From a checkpoint of a small transformer trained on Wikipedia.
Size: vocabulary 2797, 33.4M parameters.
Architecture: LayerNorm before each block, untied embeddings, attention and MLP in parallel.
Training: a variant of Muon for these matrices, 7380 steps.
MLP neurons of a small language model. Each row is named by its layer, matrix (up: input weights) and neuron, and shows model dimensions 48-143. Each number is 128 + 24 x the weight over its row's rms, rounded and kept within 0 to 255.
After each neuron's rows, "fires on" lists the tokens most often at its 100 highest values on Wikipedia text that the model never trained on.

L6.up2131 [115 147 137 129 153 117 136 139 157 123 120 145 170 128  76 152 125 150 134 125 157 121 130 162 144  94 135 116 158 121 133 124 139  78 132 128 120 130 144 135 168 132 156  89 140 180 144  82 115 123 103 121 110 106 137 146 187 155  85 104  90 144 148 142 143 115 166  96 114  91 123 100 128  91 131 106  90 118 147 110  83 118 121 122 110 146 168  93 136 124 118 132 155 141 109 104]
fires on: "est", "er", "ar", "ip", "al"

L7.up1614 [111 139 138  97  96  80 131  98 118 125 136  73 104 124 101  85 120 109 162 125 150 137  92 127 126 115 138 144 163 102 101 125 168 105 111 128 124 171 157 124 119 144 150 112 129 115 133 116 139  97 153 115 112 135 115 131 141 146  95 117 127 141 150 137 171 110 150 134 118 112 141 134 169 112 134 105 130  86 135 104 145 107 146  57 153 146 137 135 100 117 142 125 140 131 164 124]
fires on: "el", "e", "c", "p", "il", "ob"

L6.up1272 [137 159 161 126  77 135 126 115 146 147 115 157 128 108 127 143 127  58 106 144 138 120 121  91 176  78 119 132 123 102  68 131 181 129 106  90  81 164 138 132 129 106 157 140 152 137  95 162 140 145 150 134 149 152 154 152 119 137 169  95 100 128 121 140 123 108 120 136 118 157  95 128 140  94 143 131 132 132 134 148 118 117 119 112 138 130 129 131 146 138 102  85 158 133 161 137]
fires on: "ed", "ored", "ated", " located", "ing", " produced"

L6.up1406 [144 115 124 121 118 122 147 193 150  90 106 120 134 128 138 130 155 184 152 144 139 113 108 121 126 105 134 139 142 135  79 148 128 117 172 134 138 157 153 161  81 109 129 105 106 122 112 144 112 132 128 153 111 142  82  83  82 121  88 112 152 133 104 116 118  88 100 138 124 117 117 138 127 116 168 132  89 138 102 110  84 134 124 124 123 117 119 152 122 102 134 120 123 130 132 128]
fires on: " |", " gu", "y", "-", "ort"

L7.up2221 [141 150 157 128  74 141  90 110 126 100 142 146 189 157 115 106 143  81 144 152  81 129 140 114 148 110 135 132 146 100 171 128 162 114 109 171 123 125 199 118 131 140 136 129 101 134  88 106 112 113 167 115 165 100 148 114 111 110 112 123  98  91 107 136 147 180 137 107 133 110  97 101 135 130 162 133  79  87 143 141 134  94 124 114 128 134 142 164 120 110 122  98 154 163 126  93]
fires on: "ial", "ical", "al", "ic", "ens", "im"

L6.up436 [169  97 133 135 122 121 129  95  87 100 142 132 118 159 120 200 163 123 164 114  89 160 103 136 160 156 156 138 128  78 168 118 137  93  75 146  94 165  96 135 150 120 109 162 128 107 118 119 107  94 123 152 146 126  87 145  98 120 161 134 125 125 127 196 122 119 130 121 132 112 137 135 129 141 164 161  83  98 144 158 133 168 127 123 147 162 130 102 134 179 145  87 119 106 140 148]
fires on: " in", " |", "any", " and", "i"

L6.up2171 [147 144  86 148 113  95 139 103 159 150  81 139 156 128  84 123 127 154 125 115  92 113 169 121 163 105 145 141 137 141  59 164 120 122 120 135 135 156 149 151 102 123 154 142 139 115  71  99 111  98  96 117 150 155 104 119 140  93 159  96 136 130 137 158 113 138 143 107  83 128 149 135 140 120 129  94 155 135 117 123 161 135  97 144 120 113 141 139  98 127 123 137 173 136 131  89]
fires on: " that", "ored", "ly", "ed", ":", " is"

L6.up1266 [ 97 113 167 144 154 149 133 139 150 114 125 142 130 122 120 124 110 159 144 144 139 170 112 101 122 107 115 111 122 142 130 106  61 116 136 117  93 121 142 108 133 143 133 140 116 113 126 108 135  95  85 147 105 134 141 129 155 121 131 117 107 118 136 120 158 139 142 175  88 144 126 154 173 105 198  98 101 148 104 165 146 122 128 141 144  81 135 132 152 120 124 185 118 124 171 145]
fires on: "-", "ab", "c", "om"

L7.up546 [122 126 112  83 115 168 132 173 126 150 147 113 130 133 144  99 146 155 136 104 137 133  93 105 104 142 140 127 116 119 144 119 150 125 181 115 128 101 110 169 124 110 151 120 129 127 124 103 119 140 141 105 139 100 113 135 163 117  92 162 130  97 120 144 149  90 174 120 154 134 138 130 100 137 146 109 153 127  77 177 178 173 104 149 110 120 140 121 130  88 142 117 139  98 128  75]
fires on: " f", " is", " was", "c", " inc", " fl"

L6.up2225 [159 121 105 123 141 132 103  81 153 143  92 130 113 157 136 103 153 159 161  82 127 169 160 137  99 140 110 143 110 157 124 119 108 121  84 104 125 127 107 133 128 188 171 104  93 140 123 113  81 148 165  89 141 152 158 122  98 119  77 175 115 127 155 135 145 120  81 137 136 143 130 163 137 123 149 128 141 128  78 146 125 114 138 146  96 122 125 117 193 167 130  83 121 158 136 105]
fires on: "g", "r", "s", " G", "w"

L6.up2034 [126 134 126 128 143 143 122  99 178 129 149 142 114 103  89 108 104 135 140 133 134 148 111 121 110 119 163  99 117 133 104 132 144 121 115 141  91 143  81 149 124 177 123 139 102 114  88 128  96 163 156 136 158  92 150 136 145 143 155 141 113 129  89  80 141 126 163 121 144 125 108 170 102 154 143 153 167 196 177 159 110  90 107 133 132 192 126 160 154 144  76 112 132 145 113 109]
fires on: "at", " |", " of", "end"

L6.up2038 [ 74 172 103 142 130 125 141  94 130 132 142 116 127 116 169 110 167  64 104 164 133 135 162 108 109 128 117 121 109 112 182 115 120 133 150 122  92 150 135 112 144 136 177 109 121 152 125 124 149 144 153 131 130 122 136 108 127 174 153 144 106 153 133 158 147 103 132 116 110 137 123 137 147 133  96 126 125 130 119 152 114 132 113 149 142 127 119 127 103 137  85 118 120 148 136  91]
fires on: " |", "ir", ";", "ig", "i"

L7.up247 [101 156 148 120 121 144 138  94 134  81 121  63 146 126 119 107 140 110 123 132 121 135 140  92 124 109 157 100 105 135 148 175 190 159 145 133 162 138 138 125 164 120 136 127 127 135 135 119 137  68 149 165 162 101 120 112 120 137 126 135 102 120  44 147 120  92 138  81 139 112 110 136 144 130  99  99 155 146 129 114 112 149 115 141 107 110 117  98 104 119 123 199 115  99 107 111]
fires on: "w", "y", "b", "l", "d"

L6.up190 [131 114 177 115 151 153 155 140 140 163 136 126 118 175 139 132 119 127 124 152 136 142 121 137 166 157  71 118 134 112 139 146 103  78 101 128 157 129 140  76 112  98 131 118 114 149  96 109 155 143 123 140 148 152  84  98 106 125 144 156 155 145 133 150 130 126 154  99 135 133 105 129 100 126 168 125 139 131 124 184 170 151 157 137 101 122  89 120 136 151 114 103 119 146 121 141]
fires on: " high", "ree", " in", " over", "in"

L7.up1273 [ 70 107 159  84 164 123 108 116  90 144 119 116  97 123  81 101 101  93 140 144 125 149  93 120 108 141 131 109 111  98 110 103 147 110 111 111 127 149 174 149 121 108 176 162 149  89 144 136 146 172 125 140 123 122 112 127 113 121 116  87 126 152 130 125  86 118 111 119 129  94 142 166 126 132 117 139 176 101 162 157  98 173  85 125  98 108 165 185 116 118 124 130 123  88 113 113]
fires on: " of", "-", "b", " M", " Al"

L7.up651 [117 152 119 151 136 101 116 127 129  90 113 169 168 173 169 157 168 137 132 157 177 148  86 122 122 107 122 117 116 135 146 126 153 158 121  98 155  88 149 149 128 155 176 142  87 111 138 141 124 126 104 117 125 140  93 151 142 137 137  50 129 132 136 115  88 134 181 139 159 143 121 144 167 115 129 126  97 142 132 129 126 117 185 138 109 109 120 148 113  70 147 142 153 108  78 135]
fires on: "ur", " w", "w", " inc", " to", "ra"

L6.up182 [ 86 114 123 133 155 118 129 148 157 139 117 116 124 118 150 132  85 210 161 118  93 132  89 137  89 149 153 122 142 106  63 116 154 150 144 159 143 178 143 169 145 127 163 145 129  72 106  83 129 104 164 141 123 147 163 123  99 147 161 122 168 135 135 117 153 100  92  91 115 122 126 122 129 127 144 154 128 151 106  71 153 116 124 143 116 176 100 121 131 116 152 155  99 115 142 120]
fires on: "st", "-", "oy", "g", "h", "t"

L7.up523 [125 133 119 160 134 143  99 133 167 111 106 123 141 108 101 101 142 173 148 140 116  91 130 108 148 127 113 132 176 140 153 141 118 122 109 158 125 137 109 133 131 110 121 115 137 102  72 150  71 131 111 165 139 135 127 143 106 124 160 157 145 141  98  91 150 110 153 114 163 114 147 128 154 149 138 138 160 109 133 114 153  80 110 144  80 132 149 142 151 105 116 114 154 139 167  87]
fires on: " and", " qu", "qu", "t", "u", "ac"

L6.up187 [138 135 138 122 121 122 136 127  89  98 134  90 154 125 135  95 141 107 128 145 112 146 190 133 132 169 156 174  72 105  89 173 129 117 120 153 118 150 105  90 158 110 128 156 104  68  73 137  79 156 147 129 161  88 169 128  99 158 121 125 100 165  93 121 178 140 102  98 115 153  86 127 104 123 132 143 110 137 108 143 131 172 119  95 116  98 123 122 121  95 110 128  92  90 106 105]
fires on: "l", "n", "b", "w", "st"

L6.up1017 [167 156 143 142 157 125 103 147 126 106 130  99 135 179 135 126 121 107 133 179 141 124 111 134 152 120 115 117 125 166 130 145 157 119 127 130 121 160 126 166 140 113 131 114  90 115 127 127 135  84 112 131  93  95 107 147 130 157 138 151 115 125 167 133  82 136 131 150 142 148 119 161 133 153 116 132  99 126 151 164 139 104  88 118 101 116 121 141 101 128 124 112 149 118 108 115]
fires on: "r", "ou", "ra", "ok", "h", "w"

L6.up1699 [127 133 152 114 133 176 135 110 105 133 152 118 105  96 148 127 103 108 133 127  91 135 125 137 123  95 126 108 144  99 135 104 121 136 165 138  97  92 129 137 141 135 100  93 153 139 172 122 116 132  99 159 133 174 121 114 166 148 123 137  98 136 126 118 131 123 132 136  91 120 141 137 121 163 115  97 119 103  99 115 136 126 121 178 131 138 121 137 108 138 107 146 166  77 172 109]
fires on: " res", " Res", "n", ":", "c"

L7.up341 [117 164  96 104 109 143 148 117 123 166 127  84 110 146 151 150 107 140 112 136 173 155 102 113 108 128 141 133 128 183 161 126 161 125 188 144 187 135 133 115 118 111 110  85 117 172 134 145 136 103 137 136  99 129 117 125 103 104  94 108 111 132 102 139 142 126  98 135 139 134 144 105 138 119 107 142 101 167 121 130 146 103 113 122 181 159  91 139 118  97 136 154 160 107 169 119]
fires on: " st", " St", " App", "aw", " app"

L6.up1678 [140 109 122 108  88 103  80 115 117 167 122 134 145 166 116  88 136 112  96 121 157 125 129 108  87 150 184  79 138  86 133 147 121 138 111 115 137 139 115 143 105 126 135 132 148 149 105 163 137 120 110 118  94 117  96 157 195  85 112  87 150 115 162 144 134 135  82 115  99 119 124 108 135 139 145 130 160 108 128 135 132 187 142 145 147 135 107  93 122 124 136 158 116 130  52 134]
fires on: "b", "j", "st", "ly", "9"

L7.up141 [173  91 122 120 168 136 123 148  85  94 107 151 111 155 149 161 152 125 105 150  88 123 114  88 110 144 140 126 164 165 151 119 144 135 122 131 126 114 134 137 112 129  97 107 131 164 126  79 109 144 107 136  93 150 104  88  79 157  85 133 167 105 123 180 135 165 100 150 133 140 118 181 125 129 152 146 141  72 132 148 109 163 147 128 143 122 113 119 169 106 121 138 115 135 116 125]
fires on: ",", "ar", " he", " T", "on", " in"

L7.up368 [110 170 122 109 132 166 118 114 155 129  84 111 153 110 148 110 106 130 118 122 151 132 151 109  83 113 156 217  99 144 162 153 139  92 121 129 134 129 157  98  77 126 116 158  76  92 142 148 106 152 126 123 148 106 164 131 139 121 144 129 144 109 148 140 135 123 130 152 135 159  82 114 154 149 119 110 128  89 165 151 127 139 145 111 114 113 112  42  89 154  83 129 141 131  97 106]
fires on: " |", "u", " (", "av", "i", "'"

L6.up2117 [138  98 127 156 136 125  94  93  90 115 130 143 138 173 128  78 119 147  87 134 139 125 142  88 131 133 137 172 122 136 104 152 148 156  83 137  93 136 158 141  90 156 130 142 148 115 157 135  76 112 133 153 126 164 152 154 129 133 109 112 107  74 132  99 110 162 112 138 138 117 113 142 150 191 146 132 125 131 128 134 130 105 109 123  90 107 113 170 131  97 124 158 142 145 119 138]
fires on: " (", " ", "–"

L6.up1138 [132 131 147  68 114 154 176 116 145 145 117 144 150 153 123 133 134 158 105  87 102 144  90 126 133 106 120 133  93 131 173 142 118  90  79 110  90 151 140 100 139 144 130 138 112 132 153 119 152 134 150  81 140 122 139 134 134 121  79 152 127 124 124 116 130 132 149 118 131 127 131  98 124 159 120 122 108 111 177 140 155 141 148 153 160 147 106 108 180 156  90  96 104 127 139 159]
fires on: " –", " (", ":", " |"

L6.up2213 [ 97 117 107 158 121 128 133 136 159 125 126 117 150  99  82 122 128 153  93 100 110 148 141  92 135 109 157 119 132 121  90 127 142 112 168 110 124 153 125 129 152  93 120  76 151 122 116 119 120 147  83  82 118 105 137  87  88  95 148 141  98 103 134 158 117 178 145 100 105 128 103 146 133 177 131 137 154  96 141 146 138 109 167 138  86 153 149 128 125 135 139 115 134 167 161 145]
fires on: ":", "an", "at", "ed", "im", "in"

L6.up70 [132 134 127 141 112 165 135 140 115 118 135 136 101 148 117 179 108 177 131 160 137 118 188 110 140 107 181 131 123 102 174 152 104 139 131 142 145  74 152 129 156 132 131 116 118 110 130 169 121 154 153 100 108 125 127 158 117 129 149 109  88  97  95 114 119 109 140 152 112 110 120 135 113 123  81 133  91 117 149 127  97 167 158 125  82 120  99 114 170  61 120 132 136 144 113 163]
fires on: " m", " I", "I", "m", " M", "et"

L7.up1780 [117  93 137 137 141 122 157 118 169 130 140 121 122 123 151 104 135 125 138  94 141 120 133  90  85  83 135 151 135 120 130  71 134 134  86 122 143 148 137 137 112 143 168 189 123 144 160 142 152 117  98 159 142 147 104 136 124 151 129 141 137 131 128 125 137 126 132 118 113 150 137 132 175 118 115 165 170 140  96 112 170 133 143 138 128 119 107  94 102 132 184 122 133 143 140  95]
fires on: "-", "/", " qu", "1", " |", "on"

L7.up844 [107 147 144  94 118 126 142  95 113 113 123  98  97 126 113 153  93 137 109 108 155 149 132 101 112 104  94 151 128 133 110 115 165 114  80  57 124  95 112 128 101  69 123  87 103 124 140 107 148 148 132 121 134 142  94 106 115 148 137 149 112  88 144 148 132  94 139 112 134  89 114 133 163 176 126 134 123 164 125 136 131 117 130 129 145 140 155 122 115 125 107 117 139 155 174 119]
fires on: "born", "ent", "ir", "c", "ob", " During"

L6.up1881 [175 108 107 116 125 134 152 156 111 122 130 135  80 171 109 112 156 156 124 174 106 149  95  78  76 137 132 127 100  87 151 106 173 113 117 134 115  90 115 138 130 124 138 150 119 131 122 130 126 154 158  90 135 169 135 139 146  98 108 152 104 115 123 123 130 133 184 127  94 132 143 108 120  99  94 114 119 104 142 109 136 112 140 111 128 137 159 118 145 100  99 130 103  59 108 148]
fires on: " |", " T", " S", " V", " ("

L7.up590 [159 176 124 125 146 136 108 162 125 140 108 149 118 124 158 118 122 149 133  99 124 111  98 125 127 155 123 109 135 174 145 115 151 119 122 125 154 113 150 112 129 137 148 103 155 154 115 146 166  84 107 154 143  94 145 107 142 117 140 143 107  98 130 143 166 118 146 142 137 126  83 102 135 135 127 140 120 137 147 146 143 115 149 143 169 109 127 131 144  97 139 114 146 120 134 114]
fires on: ".\n\n", "\n\n", ",", ").\n\n"

L6.up949 [128 116 134 100  98 110  87 101 143 120 107  93 114 133 129 144  98 161  99 147 129 134 121 116 102 121 130 128 171 135 152 133 102 112 129 110 125 173 139 138 116 155 140 140 115 134 156 101 123  85 132 162 105 137 142 154 127 111 214 133 119 123 142  77  90 176 134 193 116 108 112 149 119 127 105 125 160 100 164 125  99  84 110 109  63 128 128 128 126 106 108 109 170 113  95 121]
fires on: " ", " gr", " Ed", " att", ".", "D"

L6.up1917 [108 127 120  98  94 115 111 134 130 115 121 115 120  97 152 104 164 113 179 126 110 163 138  82 153 154  95 125  91  89 119 135 145 135 119 158 134 137 142 112 154 126 128 149 106 128 101 140 156  98 150 124 138 112 190 144 151 127 118 147 169 129 128 107 129 141 102  69 122 141 156 128 134 133 140 174 105  86 118 125 103 106 137 167  99 115 143 101 117 146 141 128 127 114  95 124]
fires on: "ing", "ed", "inning", "ly", " out", "id"

L7.up1871 [ 95 106 103 131 142 163 119 132 128 137 100 136 125 103 149  99 141 122 118 141 174  85 144 142 118 162 107 130  81  99 143 135 107 139 144 136 100 123 147 130 106 142 167 102 108 110 167 166 110 190 146 141 159 126 109 123 143 141 133 145 155 132 124 165 110 151 143 127 135  76  97 144 177 147 134 138 123 171 139 151 122  98 104 121 113  97 114 157  99 129 121  91 106 166 102 115]
fires on: "1", " to", "w", "v"

L7.up1907 [ 77 137 116 141 179 150 148 110  95 105 125  96 108 120 151 141 134 137 142 131 106 158 100 128 132 138 146 151  96 123 144 118 121 135 134 166 151 100 108 155 190 124 170 131 126 130 132 175  89 147 101 128 133 127  88 150 151 132 149 149 151 117 102 154 117 107 158 108 103 130 115 134 110 151  95 114  83 101 144 122 128 144  92 153 111 101 160 131 146 108 161 147 112 145 176 156]
fires on: " a", " by", " and", " or", " for", ":"

L7.up1346 [119 115 131 126 113 156 153 139 174 125 120 134 145 135  86 110 118 117 147 115 136 100 138 107 123  82 135 125 101 127 140 139 142 106  88 132 171 117 154 117 153 145 123 112 131 156  98 108  97 103 138  96  79  95 116  89 148 170 163 104 124 113 114 154 127  98 140 137 101 158 140 124 124  60 136 116 143 169 110 152 139 134 144 128 157 117 127 110 118 123 136 157 136 182 138 179]
fires on: "om", "-", "le", "ach"

L6.up2115 [107 120 146 167  78 147 159 147 146 127  55 121 145 123 114  90 130 138 132 130 126 110  78 153  84 110 178 102 121 144 123 109 160 174 113 156  99 175 103 139 134 128 164 122 133 158 118 127 127 137 101 115 129 138 125 156 130 136 114 153 151 126  87 146 120 122 128 117  96  96 119  89 128 111 140 154 102  81 128 106 138 180 124  85 152 140 103 117 141 137 126 105 106 107 158 139]
fires on: " |", "er", " -", " is"

L6.up36 [132 178 164 100 128 150 160 108 132 130 169 159 148 118 145 134 153 115 132 146 145 164 116 102 110 108 138 101 160 157 116 149 125 160 128  98 109 118 148 153  97 124  90 106 118 138  98 129  87 134 109 128 105 105 115  86 109 130  91 121 132  81 117 110 111 117 137 154 161 149 139 158 125 148 138 182 161 147 118  91  86  96  76 106 166 149  86 121 126  44 123 152 115 153 113 100]
fires on: " |", ",", "arg"

L7.up1032 [107 151 125 130 148 110 129 133 149 128 138 137 119  63 126 135 150 105 134 120  94 123 143  96 132 135  84 182 122 149 110 173 138 126 124 102 118  64  89 148 149  78  92 144 145 111 118 140 138 118 118 113  79 106 166 137 128 154 136 154 126 128 129 109 154 138 116 105 134 131 142 143 115 124  76 111 117 131 121 119  78 155 114 173 157 152 149 120 118  98 137 158 125 162 137  86]
fires on: " for", " with", "ly", " out", " o", "ed"

L6.up242 [157 132 171 173 151 101 126 117 153 132 130 162 156 124 140 123 133 118 127 110 119 126 121 123 123 132 141 136 146 112 152 115 146  91 134 140 152 100  97 113 139 109 133 168 116 134 148 126  86  94  96 137 106 123 118 148 106 117 123 123 120 129 134 142  83 130 118 120 168 177 102 122 129 115 134 167 162 152 131 145 127 131 111 133 108 111 156 147 126 104 135 158 121 149  95  74]
fires on: ".\n\n", "\n\n", "|", "it", ").\n\n"

L6.up1911 [116 119  88  84  96 147 132 101 132 124 118 165 133  86 129 126 145 161 138  95 130 144 234  83 136 134  90 130  73 149 121 120 156 143 136  94 109 134 128 127 137 127 139 135 129 117 103 133  86  96 114 145 155 111 128 137 147 140  87 126 116 128 164 151 104 113 150  93 176 136 110  98 111 142 108 144 109 129 107 191 173 131  99 149 117 202 125 113 119 118 115 110 101 129  90  98]
fires on: "\n\n", ".\n\n", ")\n\n", " |\n\n", " |", ").\n\n"

L7.up1562 [151 182 100 160 162 153 117 114 201 129 146 105 138 138 114 128 129 130 130 144 130 153  87 170 126 160 111 111 151 160  99 120 109 112 103 119 128 109 121 160 118 108 140 128 152 177 155 100 169 130 101 160 115 126 157 103  97 124 158 155 135 146 112 125 115 132 121 131 113 121 136 122 112 112 103  99 122 128 156 105 108 129 117  90 146 147 141  83 127 102 144 108 107 115  96 149]
fires on: " st", " is", " St", "),", " def", " as"

L6.up1922 [129  58 154 116 141 106 159 123 120 149 127 112 177 148 148 102 140 123 134 107 127 121 145 105 128 119  82 114  97 129 129 127 122 152  97 162 137 157 126 145 136 119 147 134 120 139 140 132  74  89 159 102 137 168 133  97 137 169 154 132 146 119 113 156 140 112 148 122 158 150 162 143 133 167 124 169 136 136 130 140 142 130 153 145 145 101 132 109 123 135 123 113 131 129  91 139]
fires on: ",", " |", " (", " and", " &", "/"

L6.up2160 [119 123 106 114 162 141 124 168  93 132  98 113 149 122 122 144 131 159 119 113 173  84 122 142  96 171 127 130  83 147 147 117 137 138 189  94 122 153  88 136 131 157 120 128 136 146 158 140 121 171 138 131  91 143 139 133 136 122 125 120 123 157 120 160 131 112  86 126 124  96 132 146  89 142  96 185 133 135 122  98 140 138 128 135  89 180 107  68 146 102 125 118 105 135 119 144]
fires on: "/", " |", " (", "w", ";", "ap"

L6.up120 [115 125 106 151 123 124 136 171 127 124 110 126 144 156 158 132 135  65 114 169 105 130 106 148 115 125 138 104 125 155 141 140 117 124 151 118 140 134 137  81 110 143  82 133 149 167 159 119 121 136 149 116 129 116  94  59 159  75 116  97  91 113 106  99 123 150 142 139 122 137 140 118 160 131 109  98 120 126 106  99  88 116 130 138 148 112 103 134 170 130 123 119 108 149 146 139]
fires on: "er", "or", "ter", "cher", "ist", "her"

L6.up1473 [130 124 135 156 123 146 163 113 138 126 166 136 123 163 120 111 169 141 129 115  99 125 154 146 125 152  79  95 170 100 113 120 130 166 119 118 152  79 130 103 103 113 107 130 119 117 126 146 146 165 128 165 108 137 149 152 110 138 129 132 126 106  91 128  83  82 133 113 149 132 129 134 135 118 170 140 134 145 159 185 106 143 155 115 143 125 101 162  96 139 120  91 107 193 126  97]
fires on: "es", "s", "ing", "ins", "ain", "ac"

L6.up404 [152 123 143 153 160 119 103  96 156  98 129 117 125 130 118 110 120 139 187 103 140 160 141 151  95 139 113 105 135  57 140 149 121 196 150  75  94 108 162 125 146 165 159 136  93 119 143 117 172 165 109 196 155  99 176 101 103 155 170 148 142 103  92 109 148 128 142 144 178 136 135 126 100 143  98 104 146 108 141 102 148 132 124  95 124 149 116 128 112 157 126 143 125 135 140 106]
fires on: "l", " at", "0", "s", "oc", "es"

L6.up471 [111 134 100  98 146 140 109 130 118 160 106 132 111 134 134 183 137 116 140 138 127 138 121 101 168 115 153 153  91 140 112 126 117 141 117 127 141 140 130 118 102  91  95 130 133 146 130 119 130  85 145 113 134 113 158 176 118 128 128  97 126 125 172  91 158 106 138 109 105 143 164 123 141 129  88 123 117 134  97 158 128 138 120 133 174 126 115 120 165 126 151  99 169 121 104 111]
fires on: "om", "u", "ra", "il", "ax", "a"

L7.up1943 [125 153  88 146  59 160 128 157 119 103 100 135 147 110 122 161 108 103 114 139 161 123 138  71 144 122 112 149 103 124 102 154 109 131 130 164 115  97 138  69 147 115 154  70 136 123  99 164 140  83  96 143 165 163 110 100 130 109  90 118 143 122 192 103 138  99 162 156 183 134 119  79  90  87 126 136 115 136 157 173 145 109 147 129 140 114 133 180 173 137 128 118 113  83 116 107]
fires on: ".\n\n", "\n\n", "|", ").\n\n", "\".\n\n"

L6.up994 [100 134 174 139 142 122 125 125 116 150 118 164 133 127 127 189 133 146 152 115 115 128 109 164 170  87 106 133 118 106 176 109 189 115 153  82  99 157 120 128  87  79 131 141  96 187 114 156  95  95  99 122 162 125 150 102  95 142 154 131  98 132 148 120 119 144 158  92 109 116 158 100 119  99 125 134 147 122 110 142 124 133 136 148 134 118 107  88 121  72 121  86 157 117  83 105]
fires on: "er", "u", "her", "ar", "ons", "a"

L7.up1100 [122 100 144 110  94 116 158 112 151  90  79 164 132 159 152 114 123 105 117 164 113 150  94 111 147 120 134 112 129 124 104 159 122 119 119 107 122 120 119 110 112 159 178 143 143 163  90 115 148 147 151 108 139 114 129 133  97 115  73 101 137 152 117 113  93 126 120 102 115 118 106 121 146 104 163 140 141 113  88  89 160 121 142 143 136 197 127 134 151 116 157 126 104 154 144  86]
fires on: "ing", "ed", "sequ", "ated", "ious"

L7.up1539 [125 107  99 143 125 175 125 126  96  97  72 134 131 133 133 123 124 108  96 147 105 129 146  74 143 126 115 170 130 133 172 153 119 148 128  75 133 130 127 127 132 137 118 155 135 157 112 109 123 112 122  96 157 117 108 134 116 139 115 119  82 128  72 121 108 121 165 114 122 123 109 149 125 114 120 131 109 117  62 154 121 143 119 136  87 142 129 110 175 150 136 132 161 127 147 123]
fires on: " d", "D", "ed", "w", "d", "-d"

L7.up1128 [134 135  97 122 124 109  97 109 149 109 142 100 154 132 127 140 133 140 139 100  91 173  71 129  97  89 132  96 110 125 167 156 117 105 114 117 126 151 138 122 175 107 144 100  92 141 109 131 144 134  95 154 131 144 116 119 109 160 147 135 112 140  92 158 128 107 153 144 156 112  89 151 131 166 112 132 130 162 100 104 136 164 134 132 168 144 137 120 117 127 164 149  92 136 189 124]
fires on: ":", "-", " as", " for", "n", " at"

L7.up1020 [144 116  88 121 130 101 132 131 143  91 110 116 133 139 151 136 112  91 147 124 142 192 150 121 127 133 107 106 113 118  93  81 106 180  92 121 137 128  89 105 142 142  97 114 161 144 114  87 134 133 148  97 159 135 139 109 139 138 149 139 117 100 146 101 125 164 127 146 134 144 129 152 114 100 141 146 125 172 105 137 147 105 124 106 153 161 160  86 165 145 153 156  85 130  69 158]
fires on: "g", " man", " Man", "an", " ent", "w"

L6.up918 [102 110 133 137  87 105 144 143 136  96 143 125 136 157  91 150 123 137 190 132 138  93  82  66 100 113 136 120  82 112 141 164 116 123 132 151 164 156 160 139 140 133 136 118  80  83 142 137 138 118 138 120 110 149 122 118 128 118  89 124 135 124  68 139 146 139 138 108 123 117 115 149 150 115 145  78 133 109 159 138 103 110 156 144 119 141 148 135 161  76 131 112 151 161 155 101]
fires on: "ing", "al", "m", "ort", " port", "ic"

L7.up1161 [119  93 115 179 117 158 121 120  94 119 148 103 123 130 122 158 139 129 135 120 127 167 154 154 101 130 161 101 154  90 147 157 117 126 152 158 152  99  98 165 124 103 152 111 111 114 142 136 176 138 162 152 138 111 134 149 102 160 135 141 152 148 111 110 148  91 172 168 139 145 115 109 159 181 148 150  75 168 144 142 170 147 147 154 124  97 127 113 117 160  98 135 131 127 145 114]
fires on: "2", "el", "f", " Sp", "l", "av"

L7.up1790 [ 80 172 146 117 123 118 147 159 108 106  93  84 126  95 151 107 138 119 154 166 144 110 126 123  96 129 168 130 117 147 155 136 113 114 133 136 117 117 125 146  80 103 140 118 154 158 153 132  69  90 162 117 153  93  99 127 157 140 140 122 124 120 161 170 146  90  91  88  86 104 118 111 147 167 139 144 118 102 118 109 113 159 137  96 109 114 137 117 114 153  91 132 126 145 130 104]
fires on: " |", "|", ";"